python train.py --n_layer=9 --d_model=192 --n_head=3 --n_kv_head=3 --head_dim=64 --d_mlp=960 --vocab_size=8192 --activation="tanh_gelu" --norm="layernorm" --norm_place="pre" --norm_eps=1e-06 --positions="learned" --qk_norm=true --attn_scale=0.137 --bias="all" --tie_embeddings=true --parallel_block=false --init="normal" --init_std_qkv=0.0966 --init_std_o=0.0228 --init_std_up=0.0966 --init_std_down=0.0102 --optimizer="muon_variant" --lr=0.00638 --lr_mult_qkv=0.7 --beta1=0.93 --lr_head=0.00622 --grad_clip=0.5 --warmup_steps=0 --schedule="wsd" --decay_fraction=0.386 --decay_shape="linear" --final_lr_fraction=0.0 --batch_tokens=32768 --seq_len=256 --doc_mask=false --train_tokens=165700000 --steps=5057 --dataset="wikipedia_en"
MLP neurons of a small language model. Each row is named by its layer, matrix (down: output weights) and neuron, and shows model dimensions 0-191. Each number is 500 + 50 x the weight over its row's rms, rounded and kept within 0 to 999. Numbers have three digits each.
A block is one neuron, or neurons of one layer that tend to fire together. Before each block is what it responds to, as a language model described it from the Wikipedia text at the highest values.

Second digit of years. The second digit of four-digit years, almost always the 0 in 20xx (2008, 2019, 2020) or the 9 in 19xx, in dates and "As of" phrases.
L6.down167:522492434504449459545509492592448431477471502514601561535552528578463522555417482486566567531478524417527492440564480529570413573468562514486528556483478517475422521499608597382569504459596470528413502490472440436521480481505467540477424506463496593518523369473599558372543494465466463452489450485540502523494534376508558530522513479471417486539544478497476498499466468500534496557512491529465434483508439557529510585525465478524491466456509483421571584498508405457426524499410618552564477465513390454506497531503500519496499397536599576441457483529561498501581555451520508511
L6.down173:555629491488587486520554458575417510560443528536510473528534473489468575483578441455521478568433545513558475528387482505500495506397588563512552537512549499400506486433561453505499504458373461559491483491450452505503474491535525416376488510596504408488601539494535373447497497477517557514449536525452487551504440514507524459542488452510484438518578623515416449490561533506499478594546470509492563392525545497405492567555553528510497553441501608426513564518528518471495527561453548475470473526555466475463501458521437479437546430478402504537438421564556484490498479530533417513
L6.down201:553485522574454524441493440496475471540518491539568549451492465489513480530458577425533521485494522469569477501463439449515438631419504446482482546490468568450531493487599414484421529545518380593523520563548535402498538512465448520557561568482513452482501438407424569473490551481468561523490483469449436634503498527506429560489520440625517464560430549451512536505582437519580480531537458487399456489450394553540438486593495415449524517431516569466518402524587486533463530435567488431460531512539499485475582504420566574515430482537508523583511541486494466526545491477544423530
L6.down215:556467435431532547639487528443513594501476413526546470461556564434493452496480486559532405584479441513574429430548451578521432508496571569425440474555526484505526461538439493472521382511558503469457462472497524459479465511504406450550498418544492542401520465536528555594493547612555476497511421489499499536457513558455524611448490535480472477481420530507454606476482505549536513472533438531438421527566550630447453544486540480436453493489541541572538498484500455444482441516519507519561410502492478495523537501490433578545458486513412489528482570513423532519577483428485645521
L6.down521:558581469456411470481355450479533511494544508461465530473437582523466545444557486561473457494464454454543456407545542474640480556442499518468490515466550479469489525530523503448497489398525465618444431573435461619486598516486514530468442423501499502479495456544527570546465558474418452494525399425563485514510514532556535446484465581503603466384500593578494486469608518520432564666489524488484473496490481463517459564603533494454501505462467501428468472564498509538482489476557488453541532495522489555531564594534496479496540524467531471524555443483557447458466435481457568563
L6.down660:532488493480544468517490487512535511371545460496524509467569501564487448641551470501495466493560573453528533568409429519543623461456487466504479420475595523463462600525470496455469551477514392435545458511546493488563508467454482387477479531493567507506455511507531502435520455528409558522514549537499526500502581497554444461539503418573483457489521509560425594563510510511451434485449499546525558475517527612576582472538458436445444541559469613375528415519471540595494516438548474538538494493375419456516535496437496594503477556491480471436480465551493505545534389424505479483
L6.down820:470489531489512531565496482499412567484534445417541511547496493403443540418341485502508587511531539439500482504502493610587487454501419510537510524498503495561418453512506413569556526477477509482527421517614513582499500482509551560428481538511580505460421489430405508485523404612466437555505501502580521516452496528491484595478467477471529468532426471482469506481479528595523537526373577483507540437488491512577470527451426592479384495429533482541521523388607518477511480512446520533502530571471542599412472486555395440511487508466516564470509433522481533469518548521538542579
L6.down834:559543527557522458514585497495482481452558569458488532513522384567502552487499501464569467518388486488518496568394504419509563469455495588484479532560451554407535342454476460536502474549452573460505422475522522512494464426498492479523390539554472584548486459529520559576454502463512635442526393545528424518523430489426455519530472534509488394481489573497524518511497591520553396605480454454484484541546509430594540546438522434478565535450423488446551496431494531547512521519512496462428478449484526539559488431584428500483521497495453551548554547525563488507465481461495447622

Determiner after prepositions. Determiners, mostly a and his, that open a noun phrase after a preposition or comma, as in at a cost, after a protest, during his retirement.
L6.down30:509558437499527548554517468513511509581519481407538515499536482471550540516520530450450451530510488511435471583461465505536476519421466556490557558487474482533413420506535519426496418551491528449486458492507534514513546523487501596601481522453485512503500487521441511500447490471489498541517620453532417529548461512496464469621410511490526537589494560470487443482304430531370486544510506528480506548445474521423475473491368496610459468544427558510519494493484554519526596664595509473535539392474421500426578528606457544489517464520518419560469540541431475532467495448511495504
L6.down282:536549462454441525453497375387453525488452457487466540532477518530522554437509513510457578438499404484445521530465554591615569533537471523472485540550424525568509527486450558530485495453446527514537447509394529511560534422545493583457442510486583528538618560517549540448424430566454560444493450497467498553517492522461546441539502432485600476462515474458529512437477515489469472504501577582479545498464581615548611501512475462478456499498515566441494545507465489457561525532454519451548574458403380443459420468583444601578480538559522522530411522514413516454533459486523515433
L6.down491:453602528420473478462422386442390552511531511591468421473420489460551505532457549422499479514493570486574438559495442460509486522484491435508465454498501549525526529614438534440446532478535545505500542428564509425552483501505525523454565513462515510405460458564497492448610539422601518431442446413523451495518576516636556474545595523537488503505459497515477433501468483507617455509485596498473514482509545519459510505482508558490531487415580522493388520476526479453471470475486610518579482648505515453533497449540534521443529421588521547524519468489560459441423498481527580488
L6.down535:414480478459442442452472454512572526414572401514551527458514499482493542486463472523458476509518407460546509554448490590560543421485508515477583390622520445494480509506559504564515503513489477497529490530502444570529590507499616619462464479488600440468486467539483520532558573511476467508467494559504376485499550535447522456488469472599468530413441625419501470592405495523428542416493567498444492606583560555480524539462505535441536476468553466455491539495517510530529507644554481486414475468460537516491521494547539472485451406452401477478519517479526448503472582522445519579
L6.down690:523526573442426519536478490478521481472511424503492467424503498443435492480507426481398415429566412551470481573414613563589548483466552524479494467414442406510448531461539468551486543450534455519532360493485456582478473453456509503503493517576526523559536582565472391563480586436512568534433542509463471493558503495502530441370578516428413534484515486588427545545433539542535500476484546511513628409524524466511492539579537538351430523448552482566482541495489491470465544457491538545488445473485507500501468509604541510478521500523542484576579543526564486476569549492500514511
L6.down860:487577587534411513494414474486555538519532448467524519507501492420539504491518426503468524477557477408465487605421450410484489554506505514534392448531395541573518554493578436451463467605515498517445450473490534478545467443519535596504465567611454509448555393513530516446501491478488392444452544486512540523539465529472473405546563640464496404468443496529567606495537480564625474491529480495562483479507450519560524486545573478481464486589522445416532567550488454495452453447414549485504525468489499527518508498554506553492544441549436641445513547505508452527549517428509535442
L6.down891:614486462492432539626444485493552526550405490425534486511508361496449492479555553452480491426514525504578525534526433538458495478542487569522502481564446527441484503436553537455516466464471572485544501528575553581548379561484525570511545563539553452527439506521481501482523514466480547451597529486486443494494549546487476454525493414480399466461455540492514548543452500526460371474510497592454609457510492483505540579447522549512438453473504573446496529429450411554530453403427424479646473488540392544482497511436540491513460616573517490502507504543474528606501497483460459559
L6.down904:506479473535455465585560550542512492448425463461491563507548476601473489409484469444547504522483486436474422379521514437589482495484495510520466502610518449519526451506505463564477464508623388554476556424441465522519503443441538688524511481508458536528481458493518513478573562534516433414513531401447521515489561547542439431522541448559508555506484509457489509475345478604481451578449549378509445548527527495505597519562509549461508523508479495544488525580450533569402506510492427563472468558468508478478482548585528499475513448488554479496450484435407441526538566571482521501

Clause-ending commas. Commas that close a full clause or noun phrase mid-sentence in narrative prose, followed by and, but, which, where, or including.
L3.down263:469553522522499536501479506457521461559479571428602500491470499482476486561509478494552515513386389539553501558528499589568514379441523436527544470571530504521470485508439581512383467479386614494450367403471516553538427519397517433535421455485554471492506607491466560510501534451462480460536545522439575491545410507492484531540531613484554552442538517507504476497550499515530423480497494456489529581458472478532508469563475523510470453462481509525514551564566505465531616496498439428373518456547482584527515518460445416521472478462618542551459455524495475521514618445459522517
L3.down400:555482489484478508560513429469483511498490476582490484481506507399537521589533494457490531383529458503571499501487545469506540402457421520478437562482610463489606441458453568536456588494558557645398512547537452466418534530401570493421528509512520480499550427447381551437535503451546396418468537589537527540586458472475398595509546521520483455471479500432562446448576479431493471537533478506470447531555481501456504475476540552560546558488490487535456510530578580504531484440504497483456550444436567560504476567464395508575525481424605524525492469496487501475503536520458488413
L3.down632:500538441547495514427457499463452451468485536467533505575570473529500436412542488483528460563495478504398518440551429411477521598521497503495569409530518574499473545455542468483524471509454475486570538418445505467461458497485480552551398414489517492546577503458504530456511494486498528528491511553552453458536491483505439503532570505549459501497523472609460615433445467537553451632485514481612495527448562461450518468538443520369577444577496442486490395534525568463486535517533528434492532575504480439550496433565489462544494529500467521506566432506540534422733542563447475516
L3.down685:502416573530675500552531536503519481497494469530517521529458486429516557601537469559454485393456492529480508510428487588557499444476463520444467448527430399538543435502522611529469423586392545551444478485505541486484600532479561461563522516569517506537481506552468576510430477441499516421548568514616424599432413591504398476471514545526492416411511517577539519477452492551489558545500433484505461551520381454463530486535485488472435541460528454464465543479485522525570524412516442443516489496454446559572563457457427423502563493502519507554554484513500538465486570506443473506

Infobox field names. The last token of an infobox field label in flattened Wikipedia infoboxes, right after "- " and before a colon, e.g. Location, Platforms, Preceded by.
L5.down8:464513481525525470594472443486438415511493494547488481383553550401495532482476555506501556592490519576501464508536486492464516502529460667475481587473506560492467451462547477550454453453452453489503426579555490562509504414437424522491494462449421470367489567505571525533549487455529485539528500486561550553502623327548588539498544459493488524499496534525417573470464525542531439474476505431516541512464512516414510556473526559478430530423491475475504424486526594533414397457482528483506468600546446527492513465560384518518495522517539512537559506560482564402433570542527478502
L5.down818:458398512456476484558355520549457487481504630563549476480471494485405482470589460467493518511436519500423511545484492430493512555560496481451489470428438544471489442492569471528455476483519511471443472515454493480495534496474520383422490487449474483559473501590586519482512431537470410519471514508486502466478493455558453516506562440516459497560469619313501574587574508546499497378493578527457473512545475571497562550509634515534630475485495446484427530549486515479467459553506520527409520552544491449599566478555505495557501518542498494435597500550486518600498499440576476513

Comma after names. Commas (sometimes "and") right after a person's or place's name that ends a phrase, as in "named after George Simpson," or "written by Gary Hines,".
L6.down280:545546426517429572542526519427405526527581518535518525563516507490518440446515464506535482494537484467600521561543480552530462435504529499464457560506592538487599484460493505578500421467553457449529474410499575519550533474398471499544395531600454458480516449517536523527598453498490600496496460564471522409491470446588457588543490490545434503471439461379485529507516558486494521395483530508403474448458441514475446479552541460514573505490455506478430449434499473529495512466467462632463492482540474520535503496527473591538463403508583481525601599425436521537460568475357472551
L6.down457:476535510601495442436578448589562511529463387491513526496485574519415517453518482492524513531468409548509575492531460460484470607491556464394523527461519467546521506527525467587471542520518518498399561523552500556416476487463482524435493454462441462617555410594469524526595526441521486507464583537447531548411518489546537530456400488565484431459496443559490462517333483549425572461536481522517549517462393530559516572551465494574459537596524490555532530562463458558471482406496502552422474538458527564494528484531521487419475462496509425501498534492485520353467557483479517523
L6.down464:551350535491470527522415546469573562544530533536510593608453534522493491453501546525501556388514505505442558504520446511448472437478459556545522609499554476493513478497497540503473538528448515573596511538516583503529494523461518590408474519490480507455508581622456484584554463535501539581516507486480534502599437519553548532510468454517534477469445545380468399518333467514479475444457525578484583512514415515529471495506493476543508517440491511473596537515589522453524512513442539396453473506408494405451529450525444493459370478529510459444452451520490515559484391484477471489
L6.down545:444584549473558519524519534522538568430507501500512406529485505493544492530442536491499574495547465461506434462551521553507585476509455596482416547563516471379557471482541563487508558505425533451507513501526583477503439535462505562509448466513604572468569487455434442474528482530508493411451463426466541592465484504450510444552531515505411426518423483576533494523363506500519452422479498560573536522533526525599586428510492615495460463561565456526403530495485438476454563380380493387505386501507550470540579524601438527499503499458482544494453487551432534454471514546500524525
L6.down552:424519611454543516481531477507418482546498476559483442529542494469480481416496513531443543500547384526531528438445547371484529392503528567514529555459589457471529484474467484470425578502494529540555527510561493495536504552477523610515512513495516529496516499533458483540501534512499508614548434440465481511482559406467447529491553612582524469430426458431415427485339441518541508452477431553542502538543537619498490532540375551530495428556546436597495463579438593419440542556569581474501438531506522442464498438568505487512553471514449457481508546508485420482535499529462492473
L6.down689:610550542540445447443447541536478494479567554448495443528492478539461533443530490532578547487538489518480496494413426540424525474496443508472472460560501537493516536434501484483431488555433424549561491580549525531473463468473571577519504437496518503553545528550496466438509417464512507567550540453483591490558511479569534609547506511350485454440441560495409522405416488572507543473364475471594514425558415567549572439403527567440544463523542491476533464560437440493440494482474536540548500498494480508466529547548495561458453443513597459563494605552463454586450411572506467486
L6.down699:513494512473471649547479524549555616508507568552521464465546507470595485538479490457401470486540480453483491580395418508568489516451544544517458502454539466458436529468507572474456467450503500552621522524465556462546629540526458604436553511434523574543567487564571416507515548486489554435510567528383489459505472446467457484480476520505507489499527477536524358461501471504565510561386505567506570469443396577579420439477497460507502510455519556508513531438497502444468564451579499469544525494490427380424484468480563500506470511454501524472517560597535494429468416459482475518
L6.down850:572565463500425498591517551500500507577440485542450361511498536480408592430482517458555559467596497458505481497522510477497525449507470441504560553513536434491531459517567464523550571472428504538481456478495538536531483408483533614516514451484608407485469512549477547351523572461524514547477485463538418447538491483539578481507476443491437514481411498450409478509376465442458598486549531437486507481505542501479515513531563406478459472432613540527509440546500476545515594586493548507434479443443529499534468528509544417544563470491534530400566424563561450519519575489427494576

Indefinite article "a". Fires on the indefinite article a or A (rarely the), often after a preposition or comma, as in after a quarrel, was a Spanish leader.
L5.down173:473512495498445491505452515513521535538479571502508430518525545427503573477457491430542513508533466490426559548509475520524550543471495526495531393491435459555501625496583558427440442455456465495532556489414546458512467421543486619472589584562520484457656529557453468499481468511439473492452512473489525463537516465417527494528529538430527596539433445463491554437416529573573518527506488596518495585566518447621503448488541399516330473463550522430441514485523466484498510423514503418610450481483460543476414489459507519516497590525506578472494541538466417488528536517514425429
L5.down671:530467560549454494476489527567511559475467398570521449499608613485461611533495496530478500516529447526462511541534572513515594493432565561485469442575497476586564476448419418504541480613476485428510505505527528444549514485450439626504492503411559492561453586469483581444549520472449469396488471510462562471500549562544438511548522484529445486542507464429495388413460593601467529517517425477530551463520451473439503489446412387502490466412528495505467522560471502492422462505468455555523477464491550479558447534451468466497492502509517427510526503522440468398602619565474514546

Second digit of years. Second digit of a four-digit year after "in", such as the 0 in 2022 or the 6 in 1860, mostly in event dates; also a few other number pieces.
L3.down9:570563617527547454520503480509520453503460532563520512477564421449420493527493501552550477585443598456537480483442486488499499554498546457521556558502570595427520484429489464435431508414436520445484481554471570473508472513542484429475534572476525567499627491562459486452556493360609495550503539409470410451470441524400501545609439541464515469506527438458396618492410521631493479454521532451499531486475483484578513530484395533477507507516575460498563462546516429570405508508484488504547494531438540529474536458467523449429543516487499495497589473490517448452473409527520560521
L3.down378:433532480512574538527413481531487462462500481559527595474533421555437456450454482520524464597470579593527455474467494498503561471519587500431562519528507538485510448537544563478472502486406470456396415519483470462603376502553471568499423587472533452571575505512462569437489443465595562528444432519471425424518486525499575444535437539558512461563540518529488517512358483557522474507513541482514496530461538503449431577474515414423484518494560462466538489519526530416498409463545504553528481441396521539601537503582541515491579442491530559436469561494480448558567468563520415564
L3.down851:490485482410504478506519509475552536477443574506463534479485489501432570518486379516530416513467531497501509518483532448486532527475541575479505455473653531506514482470493463498471570447451440593571544427419455516501520446519537544575406424592582498457572465510574500443469535484578517476544408494493507556591440498507562500580492515602547426442564512462451514470379562541523498481540445485470560421531564514495413452589493517409462455558526477463486542450523518396412614544473501483536568518461387488491549535552543518514505526466566503506479477467451453623472514576435450433
L3.down873:375523450568522427457490431519562578520523536473483461596511499429402485623543491539489445539415460511446466431541562480535505463495500496432528511512429488611464483457423460484470497480472509468461495446541492458478483487476570455461546487464460616503553527568552474425369468501540553579567447409555531595512511608518499508506475442416491478525526494477551501457477536548484522490546493489556405466526395519475496507539525478553549543559545493533550543498506418455534546507499453401506444478464387424514495575496506456574603647548491477562516488596498541537481428458540515482

Clause-boundary commas. Commas that close an introductory phrase or subject noun phrase before the main clause, as in "After the bout," "In this case," "Reus, along with".
L5.down27:573584531510454456559520504577477484537469536452460442569500456442490544425466437518418480467511522505445493502497542545475551540466507536512457473537431369508517522492552576535472515445443535541546533552604545465543543516563557500529421476455518467458485494400533552403419588390472568478531562492532427531441518464494448460512475524528569543468483483424492505479332468494515602473459559473560497579493520601477439454420529557499443494494473428546496423455515543548441487566545493461497461538442460472459492465484546461432595458537558518614458551514423534446566611518508472597
L5.down33:576452503417586521566439528519553535534500460399494530538456512559452500436456431558496528537474514555513531459536464533389610537511549465479413430424469443455500479543430522520455491457479521556542513550561574503460468464435581549519512470477543524387564535534503466392533520507535460565460463512499466460536582466558563514547467535583410506456510600385481592457443510501543473479565476602610462439503504475572470515448562597482569507518468534423496454558492510448497498455443522421477481446529514489531459552508402585432483454397479470521526544566479480489579555476420470552

Article and possessive s. The article a after prepositions or verbs (on a new deal, for a contract) and possessive s after an apostrophe (Caesar's, India's), strongest in sports-contract text.
L3.down22:535435557523542553549491534628460537429548468436474492466480477587512469384487486463460505515530419570498462477487509501515550579531579502595453460492473463473542453562575502535508457534552540411492514453474497552531501459407477572571422584540605372461425564506445509522458567509531436377469559442498498425567495591500457405457499515493532534460526477570585536535416447515456554515499505561499443466502466456388456447535473470490516499450411571469478537457478541488437456491471560505621526480479557362501568408561530443527505507463500542519478523539481550480530556473537499506
L3.down147:550512584497526474435475465439638511552512499433551558508508560582532599559527496446505459509542526495525583527395458511564449506480613363517480441370456525565473497528437531514458561536457533408547540420464524544555462511444394498478565466516452558458554414587510520442501386442465485470522480507487460465588419454468495499464511501498525500527480414462518510484527503521597547397458467512538475558454461525576519484442493454613559536430496598454465492511463517467470528471422504550446550448476512495481524496414545441475566571501572491616520512558518481510506549524468459531
L3.down448:578418432420519534463536487486502480567510505521566510435540518553485480502547445473492523476584417483490423629402535482489456433512483545452504529565552561485508454471510573493502509411546430420448589509534545476532504522468441515549510420529450503431522546452479506414575559416572508514613425438503498542541482476512483460416451589463480504541594406501435509456486465481460534490531532531520563480454580608457577516546460459491543571505592460485453517468418535471569530530507467478565363459512467515486468560570515518577444491499577367425532491521501494498607495556555488477
L3.down879:525470507473467529522568500496561510502497509430504505518582489588512493449594568455467469554453493552478507531445558462453491531539418462541549571484450499485469515540463480540473555463581459543557502518501494600509450455584471477501512491501618530400511509501467518490675530469512437505576498552533435511578516501394461524577463385502530492429551553401589424486415459545489403449414435470407456522521496519563536455521542535494512331484429477498492520492447454393434517537539563432564481472500522509456545547539561569463494486460531567486571496546560479546487457442538459430

Wiki section heading starts. The first word or word piece of a Wikipedia section heading right after ==, e.g. History, Ta(xonomy), S(ixth round), Biography, plus infobox field labels like Sister stations.
L6.down33:493594477547474467457527470489582454421545527546488471530526511545496565514561529511586380384435532425504411519443471455481540465475447538552566491501451531471473474382473521565509551463537459510471569389491477503525502436577454554566508457518426495468455547444512485462541527494474525502563442407565463567582480562453531498521432441500668518483448594507582483587498496583558534523581410397452529521371432490408543502565512550489519414524489456482487518483452555509490502512517444433586483565496511536545535467559457434523525491472537472545483482468531554482536461549473419531
L6.down150:503426522499504539490482426493594481495514465498560479477545482486410424525547582514435555475460491583489500395631506576570493551599476490493578508502519530425508499468521489497551520537464525531510481437524458449485417509556476510500443473496553534582477487428496603428636529411495456510538576501489482558513498508431515449422429447418516465448479531503531471500539491481520435437574502497650602439421492499560453430571511454436443549585580459456480483582478484451479512469510470487471539471466519536533510511462544485650435542452531386580470544559526452544543483520480420457
L6.down209:583476478454488482523477469615544452530455485567522488549573437465479511537492500428479452491599502454413482571474528509582526580621449564534467484508510489503507478389518467557500536528525476492489494465471559456601542521450450397452519508580508514524467467513400506379569512620458411539488571562486454558476472470503434496518497487440477487465426567398585586499623539498450561491497509479420478602473481518519466501471552504580375489488545531573521399497528523515489567515486481501393510523471436462482472574477506504531503375581499455536506438570425505490504518520426482503
L6.down265:529560480485478518526442540480521518573447479517472521600521485502406581494469474490558439536533461543555449450472465392674529449529488612538539403495535461448337370512463517503485492491580492465539503540506508407543498564421484550502491470573521410450584531469545531493530595518533475548541508491494494478467578486447472448542481467510455509613458422474528523569557544496494488554498434520564450504479560453466406534605506510534505455453548575456434539482433491485504437366504525521540480464520490488519508498498495570381475507420504520454535489572537490405580467527514535500
L6.down284:450454517445490459573496486551441441529506555496507450536589563478439538529530497467524512427546469467506413508421536506402595449584434588594534504559555532514534426447392489485416537519445455492379481474591494592481488397525459439495551445557514468531547474477472492495452538500445515513624540456503495463544476540543458533553536534499627488516432514402481515503486498596475479622549473443443547469432483441468490513440506491394521603520552555479504617482432484592566501464522526476596448528475489495610555532424528488454536501511509481524462500521459431487528472515473445499
L6.down554:537521441529431480534548550489521487578544575447461486490489527520526491533500493488548453515470533562475450491517548501463506560487473492562387507485494555552487498540581551454585512477509392562379457460449437468404445495537473532496542409461549495604537534536434569497411412415523538535463497468565432529467545544549592529492547483574460606589517525531501494528570498524520514516508545462467400475451479425555463509482520454463531433433513545437488498467477483443511517446505600496525528431507413502571385575488494606405508517557493540566444500543501471489439318573564495483
L6.down620:578538618484492530541491560552459526583563497531482446512408533431577539426423381514542460510396573455496443484517471486483453427531441569472434502524480543610552512464480460559436494514474484480543453508488498481548463434480458534500539522468450442480522486450507452451421485505510521488514473585487475501485544454553450540538498489462533413515491570481482420501653502508545508552469480514513454550479498580542500544498462527553463428507497463436570412523599564479407548591509521552540538354495522447627454484505459472507509468477501490392508568500521541530467392633577528543
L6.down835:494469450534560420547422370529458599585484491493565498450609558503443569514534447458587465472579379537554536447603468497513490492524538539557429441523481501530443561434510519480470473518540528512452423462510490527443546524493476457571512451480488608458528537513422541486522550531492478540446419501439483374456529494484419379457493472521541429484549584478506542537488479507427504460559491425512493494491604455502537511592438476498439529533472590580519527505516385502434472523459511506490528517559471538590507557515539574446516579459428407464543486492534473464478544627461527527

Wikipedia section headings. First word of Wikipedia section headings right after ==, such as Honours, Geography, Results, and nouns after possessives like his work, his wife.
L3.down96:523472505494510515568524517554460510512506543516576548461485482431532476531570430492540490483442493565469492611540493528489447508595487409499450459577492502458528464504544476509444489522468530501404525431482492459546416507525479480552413554571494453487584595466464427517467444549586483427479374559526541549557477521476520531436575432456432622475503573396560496484508473496555551504540518437486593532520499532538455586504448547562461471464481520420478546455500515473545539525556557431499598505548460369553476498411513435446460475527487464483544558556424532451500348408435510597
L3.down320:544488506549577496493524558540464481567442479571590525556565514528519510520446567564466453455457456628554545485511486458576531473401475522394439501402515478463482448477568507446473604569386510498460506548463464415450523534454538508532464507484518515607508480537488530418441580539519513487502526504460441450534523349460609523491562429483566497469528368576515552483478528421489529457568510413476494510549365505465483561500559443481513468466476412513545549571517446562476511537471547531437445448502595490481479501598419473444519507516497468517462524564532534445461467589504462510
L3.down854:525454458507587493443493507570500528461475507528399430532612563486424468390482455568480470551522472500425559567540455521511524453494511585579496543468456591393414477552581465485453467451547461475485470519536471542484536550443593516487452507419548487501460444460571475492471551605561462485520534549453537572496445524481517463497477563586512460594468450572429448491450484538486412471546479476534427457551420459590601509517535521577549481566496451473496439581521500552516480543518424500503487595483549474436501559491506476441528559600510439427511521552474495534360385498549484483
L3.down917:370472585532487501465542535550423585494419524546500538494455540560596535539424529539478470518541417539526452480530588440529526586442504559430449555478506580549539518552584531450452601512479470488539569549570503505493542469458543513525538497537441600521452482524546422556461536545491551506490580549576464487575497522542601577449413472454566446487489514480380522458505467495473460386543534566535438417447449402520488539467477541498409470521503448527430512538483544443425476534447474490386481514434509475559438559498471513483527556490499492499487449584450490433405402522484478545

Year digits in dates. First or second digit of a four-digit year in full dates, like the 2 of 2018 after May, the 0 of As of 2005, or 1 of 1878.
L5.down519:504494444519552460466472563583574511483468542557581533527549465509500534483515456555527407541425578389530547594501558446491524464483540523487563519580502430400498406451523564474562474496482520397564522473522475446515522505483479432455462575471482501540429418468482434503422415447513561419488582654535368530617477594512513457606404439554519505515502592392422550533488512513542521479480468523388527530480502472610503573476526509501500522431496535455479532477488483515467482455539536484475440541576487484453531487480480539489498483581535466420542514562474567533491437495470485479
L5.down522:486448387562516503514469403484549596542516482510538403463403482484556482408458522497501474565487543496518502517552496434500501460444500602550528469485413524539563522505517464551526440511505548449504422457489489543556547503512413352463420519522464451429434449510559554537423544484558452613584438558562501499496519466531464558512438554401511506494401498399493515501517548503524513532484564482429536382527579571527446442580554505517504499528513495554587535495464531549455491499521435599474515504562493592494483463523570438468520490489422473524575512458360559473596512552510515452